From a checkpoint of a small transformer trained on Wikipedia.
Size: 14 layers, 4 heads of 64, MLP 1280 tanh GELU, vocabulary 2048, 13.5M parameters.
MLP neurons of a small language model. Each row is named by its layer, matrix (up: input weights) and neuron, and shows model dimensions 80-207. Each number is 200 + 20 x the weight over its row's rms, rounded and kept within 0 to 999.
Before each neuron's rows, "fires on" lists the tokens most often at its 100 highest values on Wikipedia text that the model never trained on. A number after a token or word is its count.

fires on: "e" 18, "s" 13, "ed" 9, "ays" 8, "ind" 7, "es" 5
L8.up46,187,187,185,177,226,216,179,191,203,187,178,203,244,196,191,214,200,212,204,167,223,179,201,222,172,221,169,194,208,179,208,210,231,198,179,185,196,170,159,199,197,188,188,220,195,211,213,196,207,208,240,225,163,223,220,181,193,218,199,185,211,215,216,196,226,181,221,211,225,199,219,203,167,229,229,186,184,211,213,195,223,194,210,237,162,154,175,197,199,215,202,226,172,150,181,180,206,221,198,195,214,176,175,197,217,201,197,191,185,216,206,175,216,192,216,229,187,151,176,204,167,205,175,220,186,193,218,177

fires on: "ence" 15, "\n\n" 14, " offic" 13, " well" 11, " released" 9, "aid" 9
L2.up858,190,200,218,181,189,202,202,214,205,201,200,242,232,207,213,224,196,172,210,211,190,197,206,210,183,209,196,164,162,179,183,198,248,153,184,175,143,205,241,201,202,205,218,232,201,178,188,214,219,188,193,188,160,200,209,204,218,181,203,202,230,203,201,190,212,209,177,174,205,214,190,191,188,220,201,210,229,225,176,206,224,225,228,206,184,184,202,167,209,210,214,222,196,186,216,205,239,198,159,182,171,246,219,219,210,225,197,200,186,215,212,177,223,205,182,258,199,198,193,207,180,213,181,170,178,222,218,177

fires on: "e" 17, "c" 11, "el" 9, "a" 8, "s" 7, "th" 7
L8.up481,198,208,184,197,214,201,240,171,183,232,192,197,183,180,236,191,229,212,224,175,183,185,202,183,180,203,151,207,204,167,212,209,216,217,196,206,219,208,174,178,200,225,221,197,216,186,211,229,168,237,203,218,192,201,200,182,185,203,175,166,187,156,203,215,187,186,174,197,230,193,216,198,233,198,234,201,176,191,224,196,226,188,206,223,182,188,236,183,194,214,172,185,202,185,205,223,198,195,182,235,194,191,205,211,200,236,188,244,218,199,190,195,206,195,208,198,211,193,138,179,217,219,195,203,185,192,205,213

fires on: "ian" 18, "i" 16, "er" 13, "ov" 12, "an" 7, " Dep" 6
L9.up457,203,221,179,205,188,210,188,203,208,220,244,241,192,179,202,185,204,196,183,241,201,162,211,195,194,229,220,154,228,195,181,227,208,216,229,212,189,252,177,213,232,218,228,195,194,211,187,202,209,228,180,207,185,177,181,179,216,186,169,206,230,203,217,187,233,193,217,194,236,189,215,190,207,179,164,198,197,186,198,178,217,187,167,210,209,168,231,196,193,225,170,213,215,163,184,231,214,195,163,200,191,185,200,200,203,212,198,232,181,197,209,169,178,187,156,192,193,220,193,132,195,167,163,168,213,217,171,209

fires on: " m" 20, " h" 20, " s" 14, " e" 5, " he" 5, "’" 4
L8.up998,193,215,189,160,153,229,198,180,214,203,220,168,221,229,203,187,212,198,200,222,188,170,198,171,175,212,202,171,216,200,198,254,168,196,192,185,185,169,200,214,183,213,211,175,187,198,229,229,224,194,186,179,206,235,222,171,216,181,211,190,212,211,222,190,193,198,206,191,184,195,226,212,210,212,240,161,180,212,200,204,222,216,197,226,211,174,206,210,167,216,200,188,162,208,201,199,187,209,193,218,194,207,188,235,203,197,218,242,221,171,166,196,182,193,199,198,209,193,155,189,224,218,221,184,219,210,181,212

fires on: " As" 13, " as" 13, "S" 13, " part" 8, "es" 8, " S" 7
L9.up320,176,188,227,193,144,200,224,180,205,165,226,168,180,217,184,189,166,211,170,211,214,196,201,181,175,214,199,221,189,160,200,224,230,192,237,204,242,243,200,197,201,209,236,217,165,226,195,174,205,223,197,169,218,228,193,196,205,215,204,155,184,190,205,179,228,178,206,176,224,211,177,201,180,194,188,220,193,224,195,157,211,199,179,211,198,195,201,181,200,221,180,199,200,181,188,215,190,178,172,192,212,204,183,191,232,222,174,196,192,200,177,196,189,244,197,226,162,186,199,195,193,201,219,201,184,214,187,207

fires on: " T" 43, " t" 8, "at" 5, "ot" 5
L9.up909,182,234,215,212,212,210,220,200,194,196,221,201,205,235,180,217,219,217,188,216,180,209,212,201,209,217,189,222,205,199,173,242,220,214,224,237,188,213,195,174,186,212,203,157,234,242,196,229,194,199,198,228,173,179,214,179,232,193,213,183,200,202,193,203,191,210,256,158,208,245,212,197,204,176,206,186,176,181,174,177,194,221,182,202,224,210,223,220,200,207,193,194,174,205,182,211,217,191,203,175,232,191,204,210,236,219,204,239,170,203,185,173,185,230,252,202,174,198,202,221,210,209,210,194,183,275,182,200

fires on: " |" 28, " " 15, "F" 10, " N" 9, " F" 7, "N" 7
L4.up816,190,222,191,188,205,245,194,219,209,211,206,187,222,166,221,185,203,189,203,241,182,191,263,190,209,220,230,185,199,204,209,224,162,191,183,183,195,218,227,194,185,195,201,202,194,188,179,207,183,219,196,205,205,211,182,184,199,204,210,206,191,223,180,193,235,174,220,191,208,195,211,220,168,148,230,183,187,202,172,205,201,193,245,220,177,218,205,211,183,173,144,202,203,192,189,208,187,203,188,189,183,172,199,156,195,195,202,202,176,188,220,188,197,188,173,204,208,199,217,209,187,193,183,215,221,206,224,206

fires on: "ual" 35, "ial" 10, " and" 9, "ural" 7, "ic" 6
L4.up623,194,215,181,188,203,210,163,190,211,228,216,198,163,219,184,213,181,200,179,193,209,179,201,204,163,207,188,188,174,195,222,207,175,214,182,191,211,226,176,210,240,193,203,195,195,187,206,210,235,190,208,189,183,218,225,209,205,193,176,194,242,186,200,207,245,182,203,216,192,202,218,203,176,210,191,222,215,200,197,193,228,147,222,187,220,222,220,225,182,197,202,215,212,159,181,191,196,198,200,207,217,205,218,214,208,205,183,193,186,179,210,168,167,236,206,220,250,165,196,191,183,165,179,198,202,200,196,208

fires on: "es" 24, "e" 16, "on" 9, "is" 9, "s" 7, "ing" 5
L10.up542,190,215,172,185,152,187,186,207,213,251,206,185,212,221,227,234,199,226,222,205,188,177,177,196,164,189,202,185,199,151,206,208,209,215,187,195,168,182,190,218,189,190,217,233,182,204,198,191,169,251,223,165,188,226,184,170,176,180,200,177,216,184,235,222,210,200,206,195,208,229,191,176,197,197,218,211,165,172,218,219,199,214,186,248,191,198,193,192,218,212,180,182,189,202,187,231,209,182,169,220,226,208,209,187,213,255,220,212,202,202,177,213,202,143,196,210,222,185,181,168,188,215,231,190,180,222,192,193

fires on: " had" 22, " has" 9, "le" 7, "ublic" 5, "_{" 5, "|---|\n" 5
L10.up1111,187,206,212,217,210,231,177,177,211,207,202,246,257,188,211,191,175,185,223,225,206,210,179,182,219,214,215,229,205,217,174,195,179,233,205,196,157,173,202,194,206,198,170,251,220,210,181,184,222,213,189,190,246,182,188,190,215,200,172,211,202,227,174,228,204,177,201,173,221,183,177,218,199,232,195,217,192,195,168,241,196,193,193,196,201,214,186,221,196,210,161,175,223,173,196,204,162,191,221,198,208,199,204,197,217,186,188,193,189,203,162,179,189,231,195,233,195,178,177,192,168,191,214,239,170,164,194,180

fires on: "y" 17, "ian" 9, "ia" 9, "al" 8, "op" 8, "us" 6
L8.up395,228,165,220,175,180,179,181,200,210,189,215,198,194,189,171,208,207,205,195,203,222,196,194,188,179,200,214,215,215,173,216,242,195,204,180,221,190,206,176,193,172,199,201,172,198,209,218,229,193,242,213,190,206,251,199,205,211,171,188,185,219,160,205,170,190,200,210,190,217,213,230,203,200,180,203,240,128,191,201,213,217,212,195,191,218,217,191,190,193,179,188,191,195,246,201,227,225,179,177,200,249,212,231,188,189,219,216,247,231,204,191,218,214,192,217,208,196,199,198,192,168,177,171,193,232,199,162,182

fires on: " as" 44, "us" 10, "-" 5, " from" 4, "s" 4
L8.up1189,195,196,186,204,188,201,151,187,221,231,232,196,199,205,161,211,183,186,182,213,202,199,219,195,191,225,194,209,199,176,226,167,220,194,187,205,225,207,174,227,203,233,214,221,190,189,239,184,186,220,187,183,218,203,193,211,192,201,213,202,180,193,200,205,222,176,213,219,196,200,186,214,211,149,254,195,188,193,166,247,223,220,229,190,185,190,227,223,208,205,187,203,191,201,198,203,208,221,177,210,197,246,182,202,229,217,200,228,188,162,176,188,174,189,197,218,193,158,204,206,201,194,185,204,221,217,196,219

fires on: " |" 32, " F" 11, " App" 11, "r" 11, " G" 5, "-" 4
L8.up501,180,189,194,207,190,211,213,180,229,223,195,195,214,189,215,178,191,134,193,188,190,166,240,173,205,222,206,209,189,169,214,224,160,204,147,217,193,233,220,199,215,223,234,202,185,180,202,207,192,212,206,227,210,196,189,187,213,199,198,181,202,195,175,248,192,184,217,209,214,203,194,197,184,173,212,193,149,215,171,198,231,223,195,205,173,229,202,187,201,183,200,215,171,175,219,179,182,184,172,223,170,202,198,176,230,201,176,203,182,193,206,182,154,215,153,197,224,155,228,192,188,178,207,168,195,207,226,206

fires on: " However" 19, "io" 19, "led" 16, "istory" 9, " after" 6
L2.up719,187,176,196,219,196,189,184,200,198,189,193,203,180,221,166,174,195,190,196,219,175,198,183,218,188,200,175,201,188,180,177,225,205,161,201,186,193,222,139,203,184,195,178,201,188,198,203,202,247,211,229,187,237,162,204,217,213,205,194,185,182,216,197,202,215,217,219,207,191,206,216,187,186,226,207,217,213,190,229,190,228,216,194,212,214,194,217,220,185,166,200,202,201,188,208,210,226,213,179,225,167,213,247,206,200,209,237,195,176,201,198,200,208,198,196,210,198,178,179,187,157,190,183,195,233,183,197,194

fires on: " (" 28, "er" 14, "\n\n" 8, "ver" 6, "st" 4
L6.up277,190,189,191,190,195,202,220,175,199,219,192,173,139,235,203,190,153,160,219,182,164,194,202,204,196,211,190,206,174,170,211,185,229,227,182,180,253,202,181,208,185,213,223,217,193,197,198,185,213,201,209,229,203,201,182,190,217,217,157,192,222,203,190,211,181,187,218,186,236,179,214,214,207,197,195,227,199,192,185,187,216,172,210,203,184,221,173,201,178,165,213,191,220,228,178,223,182,169,199,246,197,201,183,186,213,238,221,200,199,194,166,208,238,227,177,203,244,180,220,209,203,210,188,212,173,181,160,215

fires on: "at" 33, "e" 6, "u" 5, "ox" 4, "ot" 4, "oth" 4
L9.up1153,213,229,246,192,200,202,224,203,207,192,205,200,215,212,178,192,229,213,194,189,187,179,187,207,169,247,206,198,216,196,209,240,211,224,190,218,199,183,175,211,204,229,228,198,227,185,181,227,196,210,185,207,138,224,200,193,191,175,207,152,168,177,203,192,218,186,209,173,192,205,197,190,193,215,201,201,205,181,201,208,206,187,174,190,212,182,207,211,205,205,169,213,178,220,187,223,202,169,202,150,217,194,177,210,185,210,203,216,206,204,216,222,205,192,238,193,188,179,165,196,216,212,190,232,212,233,187,215

fires on: "ist" 34, "f" 8, "adem" 7, "ch" 7, "stit" 5, " art" 5
L4.up189,195,196,202,169,203,213,213,154,203,193,196,218,173,204,202,217,222,181,215,203,176,204,249,213,209,217,214,193,177,200,220,198,176,171,236,204,203,235,189,150,182,222,191,186,190,195,168,205,214,209,178,206,216,204,201,197,217,218,191,188,161,183,203,220,203,196,221,208,219,221,248,205,199,182,191,183,177,203,202,176,211,190,215,182,208,193,186,166,193,189,181,218,186,167,183,236,201,186,190,172,232,196,162,219,189,202,193,231,202,217,198,203,207,168,186,153,188,237,184,224,211,170,204,209,203,206,209,183

fires on: " new" 12, " American" 12, " Island" 9, " US" 8, " Party" 7, " New" 7
L8.up97,165,206,228,189,195,194,188,210,205,207,206,213,199,190,211,206,192,177,168,222,207,181,212,176,188,191,215,219,241,182,220,205,162,237,173,166,190,204,179,197,233,192,197,168,169,191,242,178,195,185,219,198,211,183,206,186,195,200,184,207,201,200,196,220,226,211,215,194,234,197,181,173,175,171,192,229,139,178,192,198,242,195,208,224,175,221,174,177,202,165,221,183,213,180,179,191,182,213,188,252,219,213,193,172,192,219,150,227,232,220,221,167,233,198,225,199,223,212,193,226,166,212,184,200,214,184,168,200

fires on: " of" 26, "s" 12, "c" 10, "ed" 8, "n" 8, "at" 7
L8.up846,200,213,192,157,188,195,182,201,180,214,186,192,207,203,234,171,202,217,200,189,202,180,210,207,142,245,177,164,169,174,213,207,207,199,214,213,200,226,188,166,198,200,194,222,226,214,180,224,219,232,208,224,175,190,197,200,228,166,179,180,166,184,230,219,175,205,190,213,195,190,223,196,227,209,192,215,150,205,243,227,205,166,200,209,205,214,202,199,194,208,189,234,205,193,196,204,204,176,202,198,175,204,210,171,215,216,198,189,174,193,178,213,190,223,178,193,186,163,200,170,213,143,151,256,167,199,203,196

fires on: "ist" 31, "f" 10, "or" 5, "y" 4, "." 4
L9.up419,176,188,224,174,182,212,183,197,205,206,190,189,189,211,208,206,235,152,251,192,175,196,232,187,194,212,203,212,181,192,208,201,207,194,182,211,202,213,220,167,164,201,221,212,198,176,173,220,196,209,197,244,223,217,228,182,203,214,184,199,197,192,209,211,207,201,224,160,203,213,257,237,179,192,191,216,205,197,212,196,183,213,249,216,184,190,207,197,192,159,189,173,218,185,185,219,199,183,205,186,209,211,185,200,190,233,194,216,178,173,201,205,161,184,227,221,206,219,201,211,185,179,189,221,197,241,205,187

fires on: " as" 23, " And" 12, " As" 10, "c" 7, "s" 6, "g" 5
L8.up462,175,198,192,212,156,185,184,198,193,219,250,208,166,230,170,179,203,177,204,217,195,201,227,192,166,230,207,197,189,164,226,210,225,189,197,229,220,237,157,176,225,207,217,210,204,227,217,200,211,200,211,201,204,202,188,193,211,168,208,197,187,179,212,182,199,219,209,215,266,185,224,212,207,168,198,188,168,219,179,191,207,188,205,214,212,204,222,174,210,194,181,220,216,195,207,218,216,183,226,166,194,203,191,142,223,195,205,248,193,190,225,192,184,210,177,206,202,188,161,185,177,172,174,203,208,197,199,218

fires on: "th" 18, "ually" 13, " well" 7, "ular" 5, "\n\n" 4, "ured" 4
L2.up528,186,171,198,191,185,166,187,209,200,226,208,243,240,174,223,205,187,215,223,200,215,206,205,194,195,209,202,180,163,202,192,166,217,183,228,183,177,226,246,196,232,219,215,200,204,167,208,213,163,195,182,241,195,188,175,208,184,179,178,223,195,174,218,219,188,191,173,191,215,211,204,198,182,223,214,186,204,217,217,221,217,181,204,211,210,223,197,194,216,230,203,241,204,182,237,199,198,182,174,179,215,208,241,225,193,204,206,210,194,222,189,140,215,196,184,222,172,231,198,208,208,204,184,193,205,199,154,173

fires on: " " 40, " of" 12, "al" 10, "ic" 7, "ial" 5, "ics" 5
L6.up249,187,182,202,215,196,216,200,196,209,230,220,185,160,197,221,187,190,171,180,187,182,203,232,175,182,188,204,213,187,181,209,235,195,204,173,228,212,248,181,228,191,196,233,189,213,186,195,196,176,219,195,158,214,232,172,186,172,189,183,180,220,202,191,263,213,197,199,211,202,204,181,194,177,200,168,217,167,221,197,203,219,151,201,172,190,212,235,199,202,218,189,211,211,158,186,228,188,181,175,240,218,182,214,205,226,195,182,227,200,132,203,179,183,189,219,251,216,191,191,223,212,163,199,210,179,221,201,193

fires on: "ed" 19, "es" 14, "W" 9, "an" 8, "s" 7, "k" 4
L9.up813,191,190,195,178,200,185,184,190,217,201,174,200,214,187,241,198,166,219,217,168,256,222,206,203,178,191,194,193,201,188,216,224,221,174,175,217,210,213,200,190,217,229,169,179,192,173,202,187,168,229,221,207,203,217,209,193,188,204,205,179,182,187,226,179,182,206,205,183,192,189,238,166,176,223,209,196,198,232,199,209,207,178,242,216,189,178,168,219,190,180,164,209,223,173,184,225,207,184,167,163,232,190,220,225,209,211,154,221,219,176,191,192,168,173,219,208,189,202,211,212,165,158,191,226,186,201,198,212

fires on: " " 26, "e" 14, "ate" 12, "g" 10, "ed" 5, "k" 4
L4.up1001,192,232,202,184,178,231,181,212,210,225,213,202,195,260,239,185,183,184,168,212,215,209,192,196,176,193,219,191,205,153,240,199,173,180,175,156,216,197,236,239,201,197,230,208,246,186,197,223,207,183,231,189,200,236,188,199,176,201,177,209,226,197,205,199,207,199,246,202,201,190,223,194,225,193,204,204,208,188,203,228,187,164,177,190,215,207,193,248,185,229,184,186,190,211,174,174,211,190,154,191,193,185,209,185,200,226,202,246,229,186,174,186,189,193,233,212,246,188,184,200,182,217,202,206,209,203,203,193

fires on: " of" 23, "i" 15, "al" 9, "an" 8, "ed" 7
L8.up1066,186,210,224,189,212,229,238,186,204,208,206,241,244,212,241,211,202,208,203,186,232,222,222,181,210,202,174,215,179,167,200,223,161,194,177,190,189,221,206,203,192,256,188,200,226,169,187,218,187,191,210,218,192,213,215,180,201,206,200,213,186,190,184,204,226,193,194,164,226,184,205,214,185,215,191,222,182,199,209,224,206,202,255,200,206,176,164,202,138,191,158,179,222,189,198,207,230,220,194,203,199,184,206,205,211,191,198,212,198,186,182,251,187,150,164,176,185,156,215,179,215,184,193,228,201,202,215,178

fires on: "ank" 24, "ient" 20, "ese" 15, "ience" 8, "ference" 8
L2.up789,199,213,221,174,198,201,203,170,198,220,187,192,176,185,236,206,240,198,194,194,192,199,203,236,201,192,207,241,183,200,262,200,169,216,195,212,224,197,146,221,219,213,173,195,202,208,148,189,158,184,181,183,214,208,216,215,161,222,189,188,228,203,210,196,154,187,205,223,220,186,207,223,185,172,191,200,198,195,207,174,171,202,215,193,219,244,198,186,196,193,196,196,203,205,182,207,184,170,220,196,218,204,195,192,186,199,190,168,233,181,207,224,184,173,187,192,241,184,216,169,162,193,183,221,227,198,175,146

fires on: " s" 95
L4.up1207,191,199,201,188,193,243,205,150,204,187,218,201,231,209,226,184,153,198,213,196,186,189,218,161,220,204,193,196,198,214,184,206,219,201,200,205,193,179,224,194,162,208,200,194,183,190,228,204,194,215,205,198,196,210,187,196,237,217,209,207,214,206,184,217,197,199,194,200,189,191,201,186,183,203,231,146,184,198,217,193,250,213,202,189,211,189,191,221,185,217,207,183,186,173,191,204,191,205,202,267,205,186,176,218,211,231,196,210,233,192,143,189,195,190,202,204,218,178,181,206,220,204,235,213,202,189,205,208

fires on: " second" 17, " third" 13, "ced" 11, "iven" 9, "ification" 6
L2.up1235,203,210,192,237,153,193,185,189,178,195,188,197,197,230,151,186,187,217,138,183,194,196,200,167,230,195,206,200,191,201,211,238,214,197,198,191,216,171,218,153,211,208,218,172,215,183,238,192,189,208,180,231,188,196,179,166,237,155,225,224,184,207,197,210,184,212,159,219,209,221,216,207,225,192,225,192,193,199,193,197,219,203,197,262,228,179,212,243,160,191,203,174,208,203,190,193,198,199,180,192,199,177,179,213,218,176,189,213,220,202,201,184,213,169,233,200,165,178,208,195,204,193,211,224,192,176,184,203

fires on: " |" 55, "ing" 6, " N" 5, " " 5
L8.up779,191,227,185,187,194,211,192,228,221,181,211,168,216,171,234,214,193,183,172,199,222,184,221,189,197,221,192,193,205,181,212,187,177,227,221,208,195,201,193,203,200,186,190,211,200,202,223,210,189,197,198,214,172,181,190,187,184,193,207,205,192,196,156,183,231,177,216,200,188,190,206,203,156,179,243,178,174,178,181,222,236,196,196,186,158,206,198,218,193,168,184,180,197,243,191,199,214,184,222,150,199,199,185,163,183,173,187,173,217,202,226,182,202,215,201,226,204,209,195,180,171,197,220,212,229,232,215,185

fires on: "," 35, " that" 10, " June" 7, "ly" 5, " September" 5, " October" 4
L6.up1105,191,214,216,178,186,218,185,195,201,197,194,191,184,193,220,212,177,192,207,219,197,176,208,184,185,218,210,159,174,218,157,186,205,209,192,206,210,195,214,155,224,189,193,216,185,207,228,164,210,212,183,208,178,212,182,200,168,199,205,226,167,182,194,236,194,190,184,197,227,185,224,196,170,211,240,169,192,163,177,193,192,228,187,182,215,192,243,189,171,203,180,244,210,217,207,199,206,185,200,185,190,224,172,185,209,202,209,187,199,194,190,189,237,163,186,182,221,189,202,215,195,168,216,209,205,227,213,204

fires on: "g" 14, ":" 12, "i" 11, "ic" 10, "er" 7, "cc" 6
L8.up984,224,237,194,208,222,227,194,205,223,230,225,234,202,192,227,176,178,187,218,224,226,211,231,194,207,216,188,180,167,192,187,242,205,191,206,207,202,217,183,196,235,195,201,164,201,180,161,183,190,228,182,207,199,184,235,193,185,186,196,204,213,184,227,174,217,192,180,198,224,195,194,214,183,192,158,187,185,198,186,213,233,226,185,197,226,214,223,235,198,203,196,201,219,203,177,222,202,217,171,219,191,204,185,187,223,224,202,198,203,213,179,177,197,190,190,146,175,196,223,159,193,170,169,223,212,196,219,205

fires on: " |" 39, "|" 9, "s" 8, "-" 7, "." 7
L10.up123,206,214,203,232,166,214,224,215,205,209,204,207,194,182,243,193,194,200,202,219,199,170,201,164,208,199,222,210,196,206,208,199,180,211,185,224,198,249,218,186,198,212,188,209,212,185,189,246,227,211,222,185,220,188,186,181,195,220,203,165,194,178,188,178,227,194,208,217,166,220,203,169,194,176,176,181,161,208,221,191,202,188,229,179,201,215,160,211,216,186,192,182,206,207,209,211,183,153,196,192,212,208,175,176,172,213,215,179,178,181,213,206,185,172,172,249,253,183,186,215,190,196,202,220,204,223,176,178

fires on: "-" 30, "an" 11, " " 7, "k" 6, "o" 6, "a" 5
L4.up45,184,192,186,191,232,195,195,201,204,220,215,225,176,215,207,169,201,180,190,251,183,210,203,188,187,184,194,186,187,163,200,245,185,191,185,189,198,202,165,235,215,200,218,205,225,172,191,224,170,206,196,168,205,164,188,187,165,172,168,217,208,231,201,191,212,192,266,178,232,221,186,213,146,202,190,200,217,219,207,221,229,179,192,203,185,231,186,236,197,223,181,190,188,186,189,208,197,198,174,213,226,191,238,200,206,191,192,203,180,165,210,198,196,221,219,202,272,197,197,187,178,183,184,232,168,210,183,214

fires on: "m" 41, "r" 12, "n" 8, "l" 8, "ess" 5, "on" 5
L8.up1022,194,217,209,175,188,198,203,162,200,188,204,202,208,174,213,176,219,187,232,204,187,194,254,210,178,195,172,202,175,203,190,209,222,194,184,228,214,185,215,176,213,232,244,224,175,195,178,216,204,231,217,215,189,188,234,163,187,183,184,191,194,189,202,247,220,199,206,184,197,187,196,198,208,203,218,183,208,223,159,182,239,199,191,190,209,171,153,189,205,188,197,201,204,216,211,201,221,202,224,202,206,177,215,199,177,204,216,192,225,206,176,206,192,192,190,170,174,192,181,235,185,187,203,216,205,228,188,198

fires on: "19" 22, "20" 21, " known" 7, " California" 6, "," 4
L10.up450,198,231,212,199,206,170,227,210,241,241,194,224,189,187,213,223,204,184,217,184,145,211,192,184,202,180,196,174,202,197,170,194,202,211,176,207,237,245,226,187,189,183,207,189,199,207,205,188,199,183,170,220,158,211,180,176,195,232,183,196,226,196,206,173,219,198,200,187,207,198,181,217,205,201,220,191,205,163,231,181,229,204,181,205,173,215,214,221,160,184,198,230,207,195,174,222,179,187,184,226,205,208,171,193,205,220,198,207,199,202,169,161,248,200,177,202,178,208,192,196,168,214,199,208,198,221,199,170

fires on: " and" 20, " s" 10, " consid" 9, " a" 9, " so" 4, " not" 4
L6.up76,194,198,200,211,231,223,193,183,220,198,219,212,225,205,220,176,154,207,219,205,188,211,196,159,189,199,203,188,203,160,208,232,217,179,208,182,213,175,229,188,190,233,201,196,213,179,176,179,187,212,216,179,193,183,194,189,221,187,204,185,248,218,212,162,218,189,203,196,223,195,231,189,187,211,241,165,219,221,211,225,164,179,186,203,189,173,232,251,185,207,176,220,177,204,207,218,213,215,200,224,202,182,175,170,238,208,199,227,202,167,185,204,202,188,185,210,190,160,204,182,201,210,240,194,168,223,232,212

fires on: "S" 20, " was" 15, "ou" 10, "enc" 6, "al" 5, "os" 5
L8.up743,193,207,215,252,183,216,181,189,200,171,196,184,192,227,210,215,161,198,206,192,193,205,207,205,226,193,176,217,195,193,211,181,186,208,216,183,226,230,212,191,189,228,223,194,189,201,204,213,213,207,193,181,200,211,198,218,238,219,206,202,176,201,190,170,201,167,196,192,169,194,213,177,218,169,231,185,187,206,175,228,223,164,189,248,208,168,211,194,207,182,169,189,213,158,179,222,203,199,228,204,244,209,158,204,226,206,163,234,206,173,199,199,177,216,224,179,230,223,167,214,205,200,220,184,212,209,180,197

fires on: "in" 14, "ar" 12, "s" 10, "an" 8, "on" 7
L8.up805,188,230,202,192,241,198,201,216,241,200,205,189,241,209,208,200,192,201,224,176,221,211,224,165,189,163,229,188,214,205,156,202,217,186,191,191,216,188,222,171,189,195,197,219,211,164,215,211,207,220,220,213,187,185,204,194,180,185,190,212,172,213,214,175,208,152,223,210,210,202,217,198,188,192,211,194,190,208,177,198,231,183,198,209,151,178,205,183,204,202,179,187,222,191,169,269,187,150,200,217,183,198,224,188,179,212,183,181,205,202,188,176,202,199,187,184,186,166,186,173,150,187,205,244,206,209,247,217

fires on: " of" 33, "g" 10, "ate" 8, " government" 5, "my" 4
L6.up578,197,156,200,207,194,190,199,170,211,211,211,205,194,200,202,186,208,171,203,252,210,217,197,184,198,232,195,202,200,219,177,191,195,193,184,200,196,214,159,211,221,201,195,203,195,230,198,222,239,208,182,205,194,252,218,210,232,277,185,174,203,184,168,216,226,195,205,233,225,192,209,187,180,199,217,172,189,221,188,183,187,216,206,226,239,235,195,236,163,247,187,194,179,183,169,195,200,222,171,196,195,200,190,201,196,186,201,195,202,191,169,199,228,194,203,166,222,213,193,190,181,153,181,180,181,175,156,198

fires on: "," 83, " that" 7, "ough" 4
L4.up491,189,192,189,187,185,210,175,208,209,199,205,217,181,193,196,236,216,196,176,218,213,168,199,199,187,201,207,170,200,194,216,216,206,214,195,192,179,194,214,188,209,188,209,189,228,239,219,226,220,225,215,214,160,240,194,185,219,194,183,221,189,212,198,237,202,193,182,177,192,202,219,221,211,209,219,204,180,170,190,197,198,181,204,197,206,209,197,231,172,172,190,227,233,186,173,200,150,220,223,162,208,215,161,184,203,216,198,204,194,215,203,151,233,192,165,220,159,202,233,211,209,158,211,161,184,223,175,203

fires on: " act" 18, "op" 15, "h" 12, "th" 6, "ound" 5, "ith" 4
L10.up1100,196,182,234,236,200,173,164,192,200,217,182,214,192,209,208,177,177,207,208,234,201,198,183,186,185,214,206,198,210,201,204,212,212,249,155,204,176,198,201,213,183,215,224,210,219,232,231,215,205,199,224,205,192,212,213,197,196,175,167,169,190,157,185,212,216,190,230,185,193,218,182,211,156,177,212,227,213,214,188,229,198,213,221,205,219,206,209,216,181,198,213,205,175,223,194,179,199,165,164,203,218,221,220,175,198,177,201,180,225,178,190,200,235,216,228,216,218,179,194,244,221,192,198,196,161,212,167,210

fires on: "," 69
L10.up835,212,221,216,190,236,180,169,215,220,195,217,207,188,197,172,247,208,204,206,221,193,179,195,195,209,172,211,182,178,185,189,223,199,222,175,181,214,205,204,172,235,188,182,159,204,245,231,218,209,213,212,178,170,220,199,212,198,171,191,199,180,170,223,181,221,192,186,208,211,210,203,169,202,207,230,198,180,173,223,186,192,201,181,224,229,192,235,223,181,207,172,247,203,191,176,228,200,178,237,193,224,213,199,172,208,220,198,174,192,234,174,159,239,157,196,202,189,172,188,246,197,221,154,240,200,240,220,221

fires on: " so" 20, "if" 10, "owever" 10, " as" 7, " it" 5
L8.up794,192,204,188,209,193,233,221,173,215,197,191,183,226,217,212,201,205,204,212,180,213,187,214,209,177,242,210,180,251,171,225,242,185,189,193,194,199,226,228,182,221,207,195,189,196,176,224,190,245,193,174,216,217,208,179,184,211,215,217,169,221,156,220,164,218,216,189,227,225,167,231,240,181,207,219,129,190,168,208,187,200,217,202,192,166,202,199,176,192,167,212,201,197,196,190,259,187,209,217,187,202,213,181,181,173,204,207,208,230,222,186,161,217,198,185,201,177,186,192,183,164,201,227,210,214,234,213,204

fires on: " s" 28, "A" 10, " so" 9, "a" 9, " but" 8, " as" 6
L9.up1015,185,218,207,220,209,238,187,191,229,215,190,169,212,216,228,177,201,217,198,162,203,155,175,165,202,232,186,221,241,214,217,218,196,194,204,178,209,201,227,198,185,203,179,183,192,167,239,218,202,229,193,188,211,220,193,198,209,169,191,173,205,218,225,186,216,171,193,213,212,215,221,189,168,207,217,194,177,209,234,182,225,204,179,188,200,174,220,214,184,183,187,204,213,199,187,211,193,201,204,206,215,206,174,176,214,231,222,228,245,203,219,190,180,186,214,188,200,185,182,199,182,227,203,203,218,207,212,209

fires on: " " 34, "-" 30, " (" 21, " |" 12
L6.up62,193,169,217,208,224,217,192,182,197,248,222,214,199,198,209,168,182,154,202,229,182,205,210,183,188,203,183,184,175,196,209,209,175,216,167,166,218,216,206,210,200,213,229,211,238,197,212,233,181,208,192,169,197,181,185,169,213,206,197,220,207,215,214,217,196,182,210,215,208,187,197,233,153,195,226,194,192,214,174,222,210,173,214,206,168,175,181,215,188,160,183,209,217,179,200,198,185,154,193,195,220,163,208,185,208,213,195,219,196,179,186,186,195,216,184,213,212,182,192,223,221,204,192,208,224,181,220,231